{
  "n_layer": 14,
  "d_model": 320,
  "n_head": 8,
  "n_kv_head": 4,
  "head_dim": 64,
  "d_mlp": 640,
  "vocab_size": 8192,
  "activation": "swiglu",
  "norm": "layernorm",
  "norm_place": "pre",
  "norm_eps": 1e-05,
  "positions": "rope",
  "rope_base": 10000.0,
  "rope_fraction": 1.0,
  "qk_norm": true,
  "attn_scale": 0.125,
  "bias": "none",
  "tie_embeddings": true,
  "parallel_block": false,
  "init": "normal",
  "init_std_qkv": 0.0257,
  "init_std_o": 0.0,
  "init_std_up": 0.0257,
  "init_std_down": 0.0,
  "optimizer": "muon",
  "lr": 0.0124,
  "lr_mult_o": 2.0,
  "beta1": 0.95,
  "lr_head": 0.00465,
  "warmup_steps": 66,
  "schedule": "wsd",
  "decay_fraction": 0.418,
  "decay_shape": "pow",
  "final_lr_fraction": 0.1,
  "batch_tokens": 65536,
  "seq_len": 1024,
  "doc_mask": true,
  "train_tokens": 345600000,
  "steps": 5274,
  "dataset": "wikipedia_en"
}
MLP neurons of a small language model. Each row is named by its layer, matrix (gate and up: input weights) and neuron, and shows model dimensions 160-319. Each number is 500 + 40 x the weight over its row's rms, rounded and kept within 0 to 999. Numbers have three digits each. A neuron's up and down rows have the sign that makes its largest values positive.
A block is one neuron, or neurons of one layer that tend to fire together. After each block is what it responds to, as a language model described it from the Wikipedia text at the highest values.

L8.gate124:469519550470480502491527532495555471465450520544488441459457567509403474491498468520556456484517495501499517454548506489469480477541502505529480556522497437488515458558474460620517492455483507473496505503438494455516505444450564492497499507497431429481514518528495510470482547445476553495500510523428470533487527491476475550472525548457448534507512468528524492481549516532546557519502443500511536459520522457479482442437531528558437468434529527590541510499531432533518419494512470
L8.up124:524510538469554491557479516453491475491412477487516475512479576497542503534433474522538490429527452495480483497478555518556464539534462410472537480513538474469494489506476486510515572535507513604491504506480502465472503491429600530456555446462429472534484521505483509543547532499559473501435571551387519430481501489500512543451499493531511557508549472511414498529482473497522566565538544545501456467531561485563457496467495462516456528522529591515566470456524505492441406492527479
L8.gate143:516455488447535450562543522463497538465496475493530544486412537577522512501499485533434444512529513476467577524495438460527430494480531524516492434467483500508495462528504504538547569486522590536531503549499494515522494472493522531526554526457570456462527489434487508530473502490483588561507480417495467502554546474554529546417480480432498481600476487478561544441467446514510579502452486517541507473558540501466376468449536520489481500512486509493541495497524487483474420473550499
L8.up143:491473492517509527493447462477434448520494483470450539517456471495561453494509467542582465505493494491407482492467541600456506518496595528545517482475474425471515519506503417611520655467547511487442537543509553502485465457484442476471519472508497482505554516449514530574491576431506513477529391488453491484499512510472492516507505461439501531579491510482452476492529475558516495608420541498448582482497507527475486528495509528524459554508540490442586460494465514536437456514528525
L8.gate310:516458471455467506520481565472501460461516561492537597440433505509469525456584587533500449532545525521475548475494486500455532496491492479473514481577521484511538460520466472503520418455466468521544485473505506565498456545473554441435430513539482478475472489493505464529484523404543541560487452514434511505479519496470517491468521449444498453490472496473458507487453411502502586523444526518467508441524560548516509513607556462533435474412498443546521516536485473522439494477521501
L8.up310:502487476501509455536483470518505475503531546562503547512480550533499442572553588472510385552494467500474553475543510540494481477527473529543508422595500441409474486437502499463498516480538498530519506548467544566504476414527585556500482495542452457526487463507557473503575478444503518494442510422480516481555571500558473568516507482475441492493443512469502479431414406458521525463487454470513442451528456501471541449490554469534488498455525485542569496485452517473535427450527567
L8.gate463:518538503676521506548539558439495541505513511493524439500543568533550482519573506530451493435488548519444525545458497490511493496503485497507516465582489540566483489536514500470523501520566508438492549492449531542555469442526528532539478494481477438482470461466397536501405459468508617494454569446539457557532466474505553507472466561511488460522501485471516462526530457493557474471511435457500494431556511473497465479541483515511526476518541436602529431557522490548472491496439460
L8.up463:508487461484434520481470537566486383524554486494515528465489553460535552480460469495534488497473458491455565491603520527447548522438517577549511521552413475470476542526483439453452497437495511530495475499511508422486523553474517485498509436495539532527515516478533494478478586441540598437554400456513541502437553524530512543449538490478452533474423490500457500479509484532484492457465521475480583452508481508483482477463540478542534527501503463472540592554479514507578531424427571
Responds to: Biography career-event predicates

L11.gate404:483475547524526468460501473480524494508453463472569469416481464485499515505515488491511598542516465547490473507587601560592548473447503446540552470438542420571484496490554518475513463526477546480521433498477521518477484555519487456483481492548495514453477575500477460520533592465509476492490558508554475491507526491462471555439498529518548479558483490528424532468564500462521498548479524523521504496458548559434488592446514537552520549456522556519503529447505527485448404471529523
L11.up404:545473552504506474499382562504475530467479492516513541469474514521502546518533486504562518486515464470466481472508507531586459453465528461519521484606555541512530518486474449477525525485543541470484437504532476459540488446468532519458505451543470499448494539534517510505565532496517510496558504551509548486492474509541428525487562448523500514505492446530527502614534439452558564452510453519506474532468461522518465494520494503538465504476447534508502454477503489449440572513522463
Responds to: Determiner before career object

L2.gate44:465544399424480477467501428410411590508508549519450478527459499503543489515466484489581502505508444480455548533496499508524510521505496462533467513540457523471465486514558540527425440492469495467454507525480581535506521578435512475411457462466436486504480451492595486518563514496503552440511522468548495519494552492503465463532499505492479498530553496444587520465556599491518473482496496487487467529482537529522529486517478555456492371532462507531462558555460519488549517472487504
L2.up44:510497540490497569437519467429530541489484460522493602472483547540576494513516522495555477430528441538472461489508482477574527364523489545522553438460571495507488465469499507501439470477479489532529427482451471527493550495506517486446493537470480419559523479524578443462538518460520504487504486530537494529506464453599488458559479530521606508483467540507478486568524512489492465530570457430529542457510488478522498464523553597438543476487492502540442507513499439513508476526487464
L2.gate98:577504500498534535526549446514471488489541506519507423498451509584543453482481582472529475482528455474498425481554534550499431465507463553451481498489530517527503514441475497436479493491509441440457555489407482454483537505599460548440505477534492405469552539477567431573533574544422498490519500435544472498511500479478432507542562506457471447508516463494419518533449516538573446504467497517528528539481577466499542491607546559510504501441437510474491470451466532492579521462504505
L2.up98:469477535538526540476493500422575495518423504473496534454534515413506505434498482488556412486499487506460424515420486425479535478462610428564481504517553507531513490522482512460518427435492526496543473482507513541505554500516538489565534449441561420532452512526485506473445520555523478468538449526462502587525534523521557529420499463490514517501500466519552562542523537450474484515541577548489545546562462555482551480512506449455513448506445507501431473555471540405486465416503440
L2.gate178:536497495458555450529490494473497407484440515505490440512451472493480445486514424519521580429488495500561485449496446473585495472480512532473524443520542511521472451457402476450512486497520434514524503502433520573450508589524506479457532444488599430424465511451569465475502486492512550507521471522533457534501440530482525525465498462475472488493459551518482528489381503541473600436389450464553448485451501543463525475496485529533546506508490524557469537510497537554554511468556512
L2.up178:556397516486505454480483500450506423499519571504498477453417501500498570543514448529520516476484480487510472437525484476465513483515492568522556508502491416538444459513485523475501514579524532485433494457478556548462486487489442516508471524521629536507519530509572496446505503483521516501467505515545489490500499563511498525496490516468452485493516503522491513498434477497527485550509535459493426471401521407499473463433521530496492522516519504498426536565538552467524469532478515
L2.gate183:591496530526453527496502546499543494460484452571469527388441518485521425492537557524498544512500525583574527522455514493474519455567539466522505584542480489474443446546530453554499476433500482490468436551484557553493550517536585461491477426513468473488495467570458466572481562510519480486465485451495508486497506484524494550458501501544504481476486532508534491521467484470478510440467530500495478462514462501415464495522585553545516467460485538493467482494555529465438504527511508
L2.up183:511526472477528437483436495526554512497423614536478480502520526465468525508538509547484538461500467537466471510456468503387502483512495523484480514476455553494494488500484495502513413468521524437586567513473505454494531507503506568553499489542515503459528524542447455467495529499439427500525540462503520521425490499589500495482559519473575438513485583524499495553491455474520426458569465407489478536462481525516515543502479510433526471427495517547459509476529496488446510541543450
L2.gate248:515478520514500445473477495550509514568496474460541476507525573466512484517441591490538477474521498483565551490477447512505486557504528571452455450482458476471438437524415480561493510500580491473499505530450483505499515553471559531545451464470502561555499485548550555550440496502496501504479498505470515490454581503462543518465502499479529474500539456494517491537497520488469513463499569526518509445514556582483517481508450484512499480524468453436578515546540529453547540502462553
L2.up248:480514476555494481481524552477481531434546528544492499449520467541497545468462551411509542466549526514500487460536545436505446578462525520459481529465512541513457414592445544465476482574558469530545607541488489539531486548500546557545488429488507483523470477498490476462546450490490477482509504465468496520447513530493435523518517430563493537586484571443462528534495515518502515469477573546485539462513496544527549468577465447473476548432586502487483498537504515434449530514424513
L2.gate260:513524501454574491494492525559527530451413540466499441491387508504509468539562518523540464485475434591538526487448466414423442487527490538475496447453480464492482475433514540471477419455501511473492535494506457542469516456521547499510566427528517471496539532509551558420495487404496466484505537447506544507497499575491507449497462476508504549516474518485508538523434502499418526505562512491529540483500482489460510497550575494565490492566489547495461485551549485470436552516507514
L2.up260:472559477461528502525495484507544502469439522472479430457385525510470517525553539486542480468496478541492525463434399406439497542544524526515504462518502496485506479460516525430519441480498509475477512548546446551503465450511539545512494483510526519512536581476529601440524540476508475530467557421493549519519492513487509472497487483463466475472524513499505540527431496462478517514521488498535485438534497587475529479515510462587517543519429503477461523546576492465435548570496534
L2.gate264:568520467548596507507381544475490465485501494538530461504395508486567503509508536487463514498484513560481478518496492462470515565488439538469564513478463514437503456492625416453453477540556490494485544549487460546483519500432394522447504403504527516530476531539513544553432559523496556503497388480446501533522492490457506426495532490536446475441518527532562497504461521599482426544514451527537477497521514451545501565498532514523487477558467544456517565547512494465564499538505529
L2.up264:480476502449459445506453494441415530511459561529465436426441529531504486533490572488589559548448465552532438484521616480482550483526524467469484499480556518476566458541510467545557520508529480470453523454596452534538478455476535528615529449580551480484432511503540453482532471470520489498446471500519508517626517541492514538507499441511476477449510540515462500482471448565504458543428515526536497529491505472437502483519545591499472492504470468459503493549536539484436551479511469
L2.gate364:505492515482462486461526488460526498464518508501507487459531466514412503533506520401510453432420509543476490608539567484505494514475517529547497415581483481453493493475514498540500546512492473501475573522541561481503530476495490483518531488541526525427434539441490528506444458530532531557528543580441481481507525503417521570520516510524525538489498498504452535502532526536553374483502526487456570504484535540494521481560486524502518438511518495448440402539512510464494493583538486
L2.up364:522548494545462547497517425483434498496485526518514455406560568516544547440503561447490483496428403471520551486516547458539452453441549462449558393537470482498482504455553483542454539474549508478415501487507565489515506452441564467489508468490504465451545502470493527481528561454578535473558442504487538454462455535466419498460483546454559547494526488492453535479529518506497422468500519506557436557482537487542589453487492526437564477566501447454496463587480512439438535571487437
L2.gate379:450473511475562518563472518518544496407541401489484497380476515490458416481542484511480484487518562561516537495491481436459469513521563440521563552457510567491469445474511494506481553429499467470560513511527468502492526559486551554466482488470484523384469475471473496494495440548581533510449579459556528510506540455487480459551529484520523487445474494471554449509564528453496501449573527493485487499439528528559527532546481485517508441599515483429487524520594480490449437405575521
L2.up379:477461521490452455470522412484512500528506470470532531474508509502395547464499459459439483500531496460518455582545502438522510538544484564444463502450605498457434491476433496519548525528495505510460495526594426394504506463438529477448520466542479509496500518556418504503497466532515482517510470516511459418475516451471463472510493454458577526480491557465455514544549512505478509542443447445500536483514473507561536492466476474534453434494513579539491529580492532484471480536526509
L2.gate383:514488510576500496539500464494568390447457516524462519498519557450531560520516554489446591553464546509560524459485478555453521571434501517530493558500514510518519470465577476484558472457532468483484494479489605457503494548528511537552530451485411516490498546519517506507442522564494514498473515520470542515551485542557486384507426508595560538487417442442537468503521414530435548464516491499434536497483471513543544539448544505578478556426468491491480577460579493500481543511413466
L2.up383:498520519555521513527456559514567459498442500491492544529479549472504515492419515454408533533495512556580530451506491502527453578467521528528522537543538456523503470480620493513577469432474510503429558574514565462490480534535550486561537442470428503518532517545519499523449570551497514491409495515494550522519479546562546432467461555541519515509472496532506434493438442486462516509506466528450506530447462467519476520474539544510464466463499528472574567555555402528501527495425500
L2.gate405:484525536455519553493548434485433468533542534550525515496438439448500547515547471491491493422457523546458578483468462477490525485534450474464473446420546439496497492488429480487559490477481444496534571473497489529467548561464508562448547467521562514508550534482447508505479554443479467559406496524441560472448503455523503490537543488517546569554552514485509481486571431440442498516641479500515526511507481466546485561517491477515470483559537518549513498506528505481548505531534582
L2.up405:485458524457513498488441509490559521449574460553512459507485482513509517521543492562499498554483505575514528520543482525526518528493542512508570494497590521540428512473472485473536542460529420455592530529431510576495508538428496520460490444477531523446547498506503510507480441507492432495455571553497512503499560498516528467571441526527498533508503538500552519447571526489474460489497533509451540570520535473418543533514546482509622517480511523517567507572477552404512501458535465
L2.gate443:473506486514473463528580472503488462461488426506485554529505483480527490479505499507534507426512531519459492482521493536500484459484539471534566515481529521535442537563507533519525442484471474463470491467499446508536443548497527587555540481502538536441469511501542536498500548516503537517501546456415513442476481534469539598475418556512501565563465531475590548490547567429403491545546484475507451489543547463465542530528517527493496538519446525502512540489531476520498567539492586
L2.up443:492485524516486518471560449586547519458550408501491537563451499474496446493496541482509562525517521492498459485508501526543486525509495501521512506499520476594496476636519520490578531484486451479431487502487411489493532507496523549574522463466474538481509502483510529502519534505499539469524579494470545477497487469442551538549414510476488539562490489489592586482499538388390504503503476467481418474530534518484542507474424490459474529530424516554478602541524481490557574508477514
L2.gate448:500451452445578587532512522568486493521487566474507539471503531466545560453543487532526546496481467583555509451538471470487522519509438491456547471463464436512517473488495521513535552568460505509514486497443463511462474517544465534507548463518552455484508496459464507483453488484470419449476481489518616504500473549467486509456493499516487480451570483525504565498454486526516480491590454429509466537463531486537467449495486565555469412535490516460466472509501522573587525450519464
L2.up448:489497512448539539470449504501510447498513536472476464530496526476502626510564479497522515456534532479556506485592535481534518526403504478476507555488563477542513537440496423441473521533482556550447480507431397497487519493467449544551515421562512491469492479435490564471474520513442433542518517520496512537527430481487444472458540509565489508506484492493459523505515559480519538428459488483566460458487500519473512449480521574564459437521536499426463470535501503491557481517428534
L2.gate544:536572502504524516572511489444514548484495499484541486518522463560446535484515499585517518454542430504448524524483488453451568537510512447545509403515472473473463510436544532485498473491527507485481485486548571484492512566479411427463469478506575461423521535453468451407463487464470473488461466496583448518515497439543533471496529507511494566519467518568539486439477476457553526510540488557480518503533502532542485461577391406450497485549550525496481548446490485395580475475541481
L2.up544:615481478469495486477526482512529547491533514486544510558495513495414526503400446527552520468494449472512484490493491452489526502550511433521529426533545480544445524381533512528556484485578563518423536476537502469506577533465481492510481460486540474497553516486514489461440499403470509474489477502568531505574540541424521529432515513552547615563468543515501519508504494469494596527571553538457540456462505543517499443557492448497485508542547517472442530536518411451524455483575544
L2.gate548:476532472388489461485468492444523509488483503515527510471471526496465561482426591460397545496504547515506491528560471455517438480452468581504540495495396533557463531482508479540439513480474553504478431491493485490524471501380525503577527483465534572512519425514482480447534479521481487541484517566500487499426388414514513518490496502536566489422542486438419509516491505464461459539565477525512476455469556492498501533563535548531494442501498476482509499513474439498556530500493535
L2.up548:529480495460504440499515491503582518490507570474494433418431497563499524418425508504416595442534431519513500490475459469429484486485438510489534494523498493468460473516522499461444505467458513558546455569487507564566452459415534461502507473451582510523534425453490558463504493567527462515539536530514551511442486443518500486499513570535484494514553470486421528470524505483493450511467463477500522549430541531438493524461529531493528444495515521491399489526492489501497604504506503
L2.gate569:501519525462421564504486465536559442474451504460458417509506514530606480433488492514442472486595395497489489515482470477450582473428490581512506445477514523536489445495509547482518463468556502440556520426500486450508510492428514554519521501428490466519497517478485546464589504451498523553462548446562547484522533497457485381457549567500508498488434451468528557472458539489488470531545434526477534484472567483486525595541486496512468537574506539422499530522549504547457485458493544
L2.up569:497538524470454575505526476512436416502465490469519505443483542467419468457545482506521482516474460528377520514500475509507567489523555506477430451563534518539483504563551527542473486469554547460520506435505532459522478511451439533495521513514544481542510485523545498486530523548515515514551500502521477412576502522496547457444468514496483587421559487470457548510527537541522549548481479534520517469450568521438541547434496495504548503516534486492488548570516551497488554493504507
Responds to: Word-fragment p-pieces

L11.gate38:476509489550593440502538440474516410435478570456513472601560499480549551536455484541504515491454529496493501494541584431450560474492526447534557504467528521487475488559545471446497527503481459546494498470522545522510525603447445522540411437519483541568477514503482511508567498497508488518482553529441506469513486441469473497469500496573575499591541501502494484527493512506517518509561465552558489444543505513458448474422468552518434433485487543511535493560469506513519557515559466
L11.up38:539487450558541494481512476536585484475467512481474532572521502426622571452563535505510537468435509520469525511491523439491462525526450474491464478535485504496603431517520536400540492457481442536455498470484448543560469563477455506494573519506504491443501521504499567482501486566468496473498469510469585499442526452462473454490525530525491445492512525438485505465485443554519612567592506517499534473556514523545530496529488476503443472451508547558536504518491493440544504539512504
Responds to: Initial P/G/R word pieces

L2.gate13:436550435527465462506572552499494475567501524442538455437484520447517502505525516580570492567504508528516476511469512498527479430473493476483510459523434518544507499493557461497481479497596467474474541468528462490535489521559531530463538522504464498497590493423482508549532518388512460477550489460561560519512507416451491482594577509447418454497482462521482501467469521485502568499508515592569515506504526489446423497464515509445452494511492558501486530542513442500497522506518477
L2.up13:529491531536541489541494513512436537514508424439572461506474483447526374501534540536489517518586492477501462462519509505536473478497526579533501508499450442440487552538460525527514501454483470532528459461483489531430473546422533440519542497472533528508494597483508516429553485460441471449411432531538490483558481502532500510564515467589493453470479426550545494495498443485511520572505498487498602516539500510443475570443474469384550470516587568587514515542555497540488538519461491
L2.gate16:515468498495492447511502515447512531483483489449546468490478504516554472479450474466487407526639465395512514466583469519456486458430492449527543482444532486493476434571568493511410544492552444475490526512524533536566549485458529509458517440526479546565530470541549470549527524464571467396445540521480488489423493556471486507492490460495464472483467508495492541498516439516540458559471564501478541498463483491577508497519479411535498505463458527524471476494484503501465406508513479
L2.up16:530433497540528490593433538456490514477543430502499467459517474527570454494495518482554421478527493441528483421556488451493467506521469491531514527455519451490553507467541449494407569561540482542530505502575540552506479500464522518527563452517530536472514485515518494528538472434560450480465496494448473505516473478482476499530515464552417482524462491506603533482440495501526514507504503460460500502525464551540438447546461469551508563546415516539444445471547487550474390466513456
L2.gate36:508453491507431504506614535569476509475550518521534454506500463501477496515561479515592493506486463575474555487538491468486500511488463535529490536520474522522547464514484487501526422487460533535495583586433502516457447494482498494465528499508592516509574474502526503481460484498509452493493466481446493544559406478493466535535468507509508433459459522504497437518549498443545513498538510456486516533495536471461483547429470469450485549491508472492499421542533490525535580562449481
L2.up36:406471583468474521485500523459538495480500509486485468469509452517482532553465519508461471517469553466571505548554458455504486558520443519453395530548532491478507531473467469539572530480429430537460534481486497470398497507457501455546453485484460561465493461506420552481534486453438498509543539495424530503489473553536418556541506501549516477581517541476519455505561445500496555505497563362584505481586478515425472508511468468426452574424486477455560483519460473532526465475504535
L2.gate56:494520560536540523508534498535507479443479474453477558539501501418512539495484530447407462540500601569559542448529527513472536517528499489430424475467526508477498511557415444539514510510537507519528510547538523460465561533403552481497401478520481468417443544494475422548502526566499501488454486539472458537502462435480486472521503411565506508521549497476441494503502469472548586484493510457502510435487451446517480538565511518449552614545522574517502447537470512550486455481496499
L2.up56:482522539523504511527492443518531492511471519501533515557478475488448543549512567379493478538512534550541543537508446574443516488558505508500470453441499503472506485454403431548489550492485497528486480563529518486435482538384523485517516526523452497431502571597470462562524547531479549555543502510434518511556496446523456490469475451549459503515574516474421531534482471541494553474490485484519524430570460417497483522494546541486541493499501520506502458508513469572475503522476531
L2.gate62:480512491509515422525495552544478479498542463525532473420574467535532525530524465474471513435487461527548501540508505571514439524574437499466442512399455407473557550436475460480474504506486480525488534510487520459503477410458528519513570617562469532480498449514496532558434510532533539579529470460506497511487450533482511483551510531470462533475468468479476466468508493512598524430558440522553510436474521447502434573458515490558467502502476504497515457534528510579500538608474501
L2.up62:476505483577521471533517467512485507525456421507483512462560476488508612449525540494479507445542490516520519539508470556551457517498524468464498536474411462487512542449468388492479423555569509467477526522515514483481414465490490479492499559542434519483541505515454533480455459451507568507505494511515499490465499466507540579486553479521450495475533454495495507423523545487574483477568480464590475500524478492474579568426542503463482542504446457543496493421529490528531461554512581
L2.gate139:488458561503462518445551566550538486557512573466539563443493482495476490557520432532473531491525486540503494540491548499481558556474506477479470467476546536480521474470538472539545455572565436538463567444492441510504504473502491571424488472513481498539526467436530469503480493443491482537541505398519557506504450554519493507606495488459490445580465479524485400538525570546529505519467522480527481489418521503531482545481491540576463499416499466507572509489413577449469522515484495
L2.up139:501544535477435600465528492530489503561482477433492478460478524494431478537419484556481548485507457558472530493528491521516558528472495468546445418513470527559541525497490482538491471553464477539480575518500450485485471470546489518443443548531495485585556428447493543485441471469416487484499489420472490507502517547489456494533479517419465548556482497560500480500483541512457531570461495455483462455493542455538522508464483560521493553406510471472490477459502495500476518487475486
L2.gate150:476535446506433457489507562514515513481443566458539435501466507460538484529530534474494521499478556525538481518456539497418527518578464483498481471505480542451521534535487430555447475497508524474531518556468564513513477488422537439507504460472453500464455504524506490524518536544495518474550511514501505391478452476491491428519466495601484409455538499532545483460495492553498470513534491547547498517479476488486441458586522525494504563517526597547464482578553509506518490489495424
L2.up150:509434465489465550556510533526510460483459565525550476525490544455598517525525441568432522465518589553514503519479506469459500508495463469466461475498554455487463537506474441575440492500511459466484519483496590529569458500439466502465490411503464503433512487507511492522544562521514502474516500488459513476488490429429466466522487538566446455430618469510517508528558420498509548534509458545551481466492451458487432516562485544496555535505469549518471484558536565529511563477478493
L2.gate161:576450407491391572587471503540490389437506514504440524479453510462496466509498509498544541546488489496501521578496487541451437499501478436499512519508557465553549537542515489514571509470530417527479526480453537531445454520458499542466517551453495581473569466461532485523504507441464525542588534479434518461490439498507564498499557532539438481529479463538509492499509427462407508520455475557479453513546524478486450476504505549496483606505477491557522501497540507504545483498416508
L2.up161:467529506432531558462539582513508539485536525488589497535421432526510440510472489521556407529443493457507553489549485482480448553536463536490567510516470482443556468513455454526525578529532513486500522531459494569454422449458568551529489591510469537588486542548519497551473501594568465549423533493445539498507532456453475515489522520468474499499462511526540455538426525479494529479475420503498473552506483497486475573467535424492495502465469548497516553394485502555509513488548481
L2.gate209:528507502497515441505470508568584490498503493467523493505563501557511480471545485528529527480432509527495525526497540555431421505471462518516399534563390517479489524533495515569555525553507437458463495548423553560542546574477509474485527471519483483516496491542464501592416418445491596585521433460557539507441448457479595506493465480550484497511486461519528480549531478528512441455580432500523520474501544450494460505447461454490491518444478523518489516485496505549586495517531472
L2.up209:516504564482503527489470453596453470539453524514491486459493501547435586481547496434436508570544451480537522507460465530613493551483443458493466463454478502490471510511450527510509544460479429506445555567478528482442502552428513452515557472546445444510519521535483483552473495442548555557484520511554460522587487517486497479458489461490471475495503454502513503472433432478545492484497522457579435459437483460484498464406423447509540501542415478491537554508451520524509499453433472
L2.gate223:545580460462451559460496477490503490496472534480556448570532475415553502526455443566474535440501566545538560514452490492543495508527502581500447513532524526524570524514521467572462440478474495430560450518510461501535451457437520471432436536605503443507523449432481434523583493517484548478476543499483482588551447461531481440519518503458549536580550512562449441544504516473525543512623547457480510549479519484450522466519463519523566595487458410443458472512499559523471489468528574
L2.up223:483508415514404443475502493504420510523508493495545477526449463533460485441489477478524443464483512531472582576412514512506529584563501529468488507541525564524497454498432437555454525546517531568487433421556526560525533509484497473513541547434558479506531492469430541526507520483531500436511435493462511449580460487536516458492439578475532565491548514506512533503528509469534552501478530555478490484468425469453523472441420503468589423522558478520468504467481467518486450528511490
L2.gate258:523516482434480435467473558512580425484530424525489551491522516504424473488462494568548511483534487493498498440521463487485517464486432517482437487513533452497567533521534489462582517521490516384524523494504410559520444523579596511421553522424448541491535589478492467528438505522477460584534453471450511478531512510468484500451547502505445471480540513559498463521459456584521531419457559484516470507529508513482490524485614458540488581450492554464513550434536514541504441444456477
L2.up258:527494495481490405455477600526569421565512404505444547488545481529478482468440538553537490454534492487477535459469533498529482496496465513477496422534551546507541484539518500448574569506469546434476537504475410552546443502565586504431517499436458584556509556419465449496469529543490447539581448516466479495536465519485482526478492509488484501484572490483534530513508478571525534455420525499462501487457548503510553504510588495496543541490512577408441522486507510496496437487500432
L2.gate306:520498486525510508626456568535432467480504507524473445512478402481552511450582540449458481495472467468510476545497480459457419556550488509446514461525537495587479474554495488505485451477546529537472484472516492522494463520506534536449478530523497524497569489502492543466559590456540512495517520507466537548484461467487472486449470543454473511503549528634531483436488449540522522473499495389545479511514537474560402480538516475544448514514502577531538484498515522492525502465503418
L2.up306:483520467569527541658480543480448462469479521501505490478446468504563487448517521496483518497496532435520529554475482482452472505525492495409531438503507476606484435551508475512504439451553499495446496430535522564464482539487508529472472499487459523522572501542511501531529538471496489465521512502480562500466457478478495529470473497482467493575514531604533535478526415536493538469498502331528494555535532469560439487517519456526446500518463566539522479486497534543530503512497435
L2.gate323:469479476475491499512607502448544550514463517560482482472503461516523545388489473478520567508451540524501495553498597450499548499536501477500550457454584525507498530484504474451483474550452579450549435483529434479503498509462477487507504511497493482500498499421473388571503548512525481522453507485463519641532513462552521522467534507449524480505454489537449526499521492521481542455477459498506548465481465500455498405555531530508448609462495419455436563445526533400457498487429469
L2.up323:571517445510497496535607529508489534537584531500527478508491430429539534492529518450468524564461495487501498507521531473531473508429498516474518497512505485457590525457499529484462451559559465532543446515525524574505493481433445456498498523438501497494455526459432495576444517506527532528490475511519473521531527438475498506503538422430456440519452495532458538504459557496528419459430478486566530532511456511437531476474483418514484510458523476480531536488507487464544490524432496
L2.gate466:479454519484496492521448515497559511517463485492537463464488468461491493490467463461513419490501421439486486471564584503465512490500454468492516476547476503511553495515573493452544442548494501491479480540457502563515463475522561531484522458481485455461558505506442515507504526480560487468532562490460567444447497460494518478437489391485413544580486521522524481605601486431477548575517550529555505528562476549494509513479506493475536517587532526540499449514447535525517521472553485
L2.up466:457503510469574485393532521497563512553504599475584492507483531442487470458508526513487421541477491522413498509462553565482591514536467465466531533589452452508537534498536450502485383525516502496456549528493486514501461430476501534501461480534515528536517476504481476526507461521436527459425477512475555490484543448489495480533480436518511508561475469517507463505531453522537524457534524401502445548529543479550459508450563496521560474484527438571501450445476473496514453463546507
L2.gate507:470502456494492467475510589463422488577487497519494423416483516437541496480423460550365508546464491461489453531492430536534511518461463467460506483497476540521436449547549522549471519501551565552439522478510526474483484482485485491544498489499576546455577544489466462480524526474448449556441474482585542528496537563477541457540587464475525484477530473477515508497454546468468478496515558500444584546446536446468510498492481502380532546569508487543522518476463506522477441564520512
L2.up507:494441557514516493568452579527429537526490489525456482459420458520522528486416441422448497452526436495500462509449532511504494484570432448452562440474504544479490501462490544533458481545528565564467468477507523474460509479424477516470490500547494523513579518523509469487565518471517511475481445495577533467515553519539569480546591491497432537494531533452496518520484552508439537513514480512506480525516560474513535572406500513494485570583482530549533575502521508499476486543468485
L2.gate638:498544543523522544506542565456470481455491531465552461489453464462518536571489497498463458506549501526546520476467495528393440508564475525499473514577477479410539464480474530561470511492546472460490519494522471547518475488492469473467473506477502477389531513461540456451468503511507560508535502470451537484550485418483474482555468434515507571469465410477490584563527444477491546477505474544577441465456513538516446509524508437522481560541473486467489481514551485538517531446447466
L2.up638:507565531528507517493503531456481440444460516453522491483449480471490548554490514516454477511603532518538510463487502500377413523587475510559499477582487464410537480503500545551494533475555501490513558464539502543490489482466429436480467553457492530436544511429528491496469479516494506520517507473458540443468519433507523475584482467516511562486507429511510578524527465514427520479508454548587464470487543524506438530503438477500501526541504524493476488466533494530527567468445491
Responds to: Personal pronouns, mid-word pieces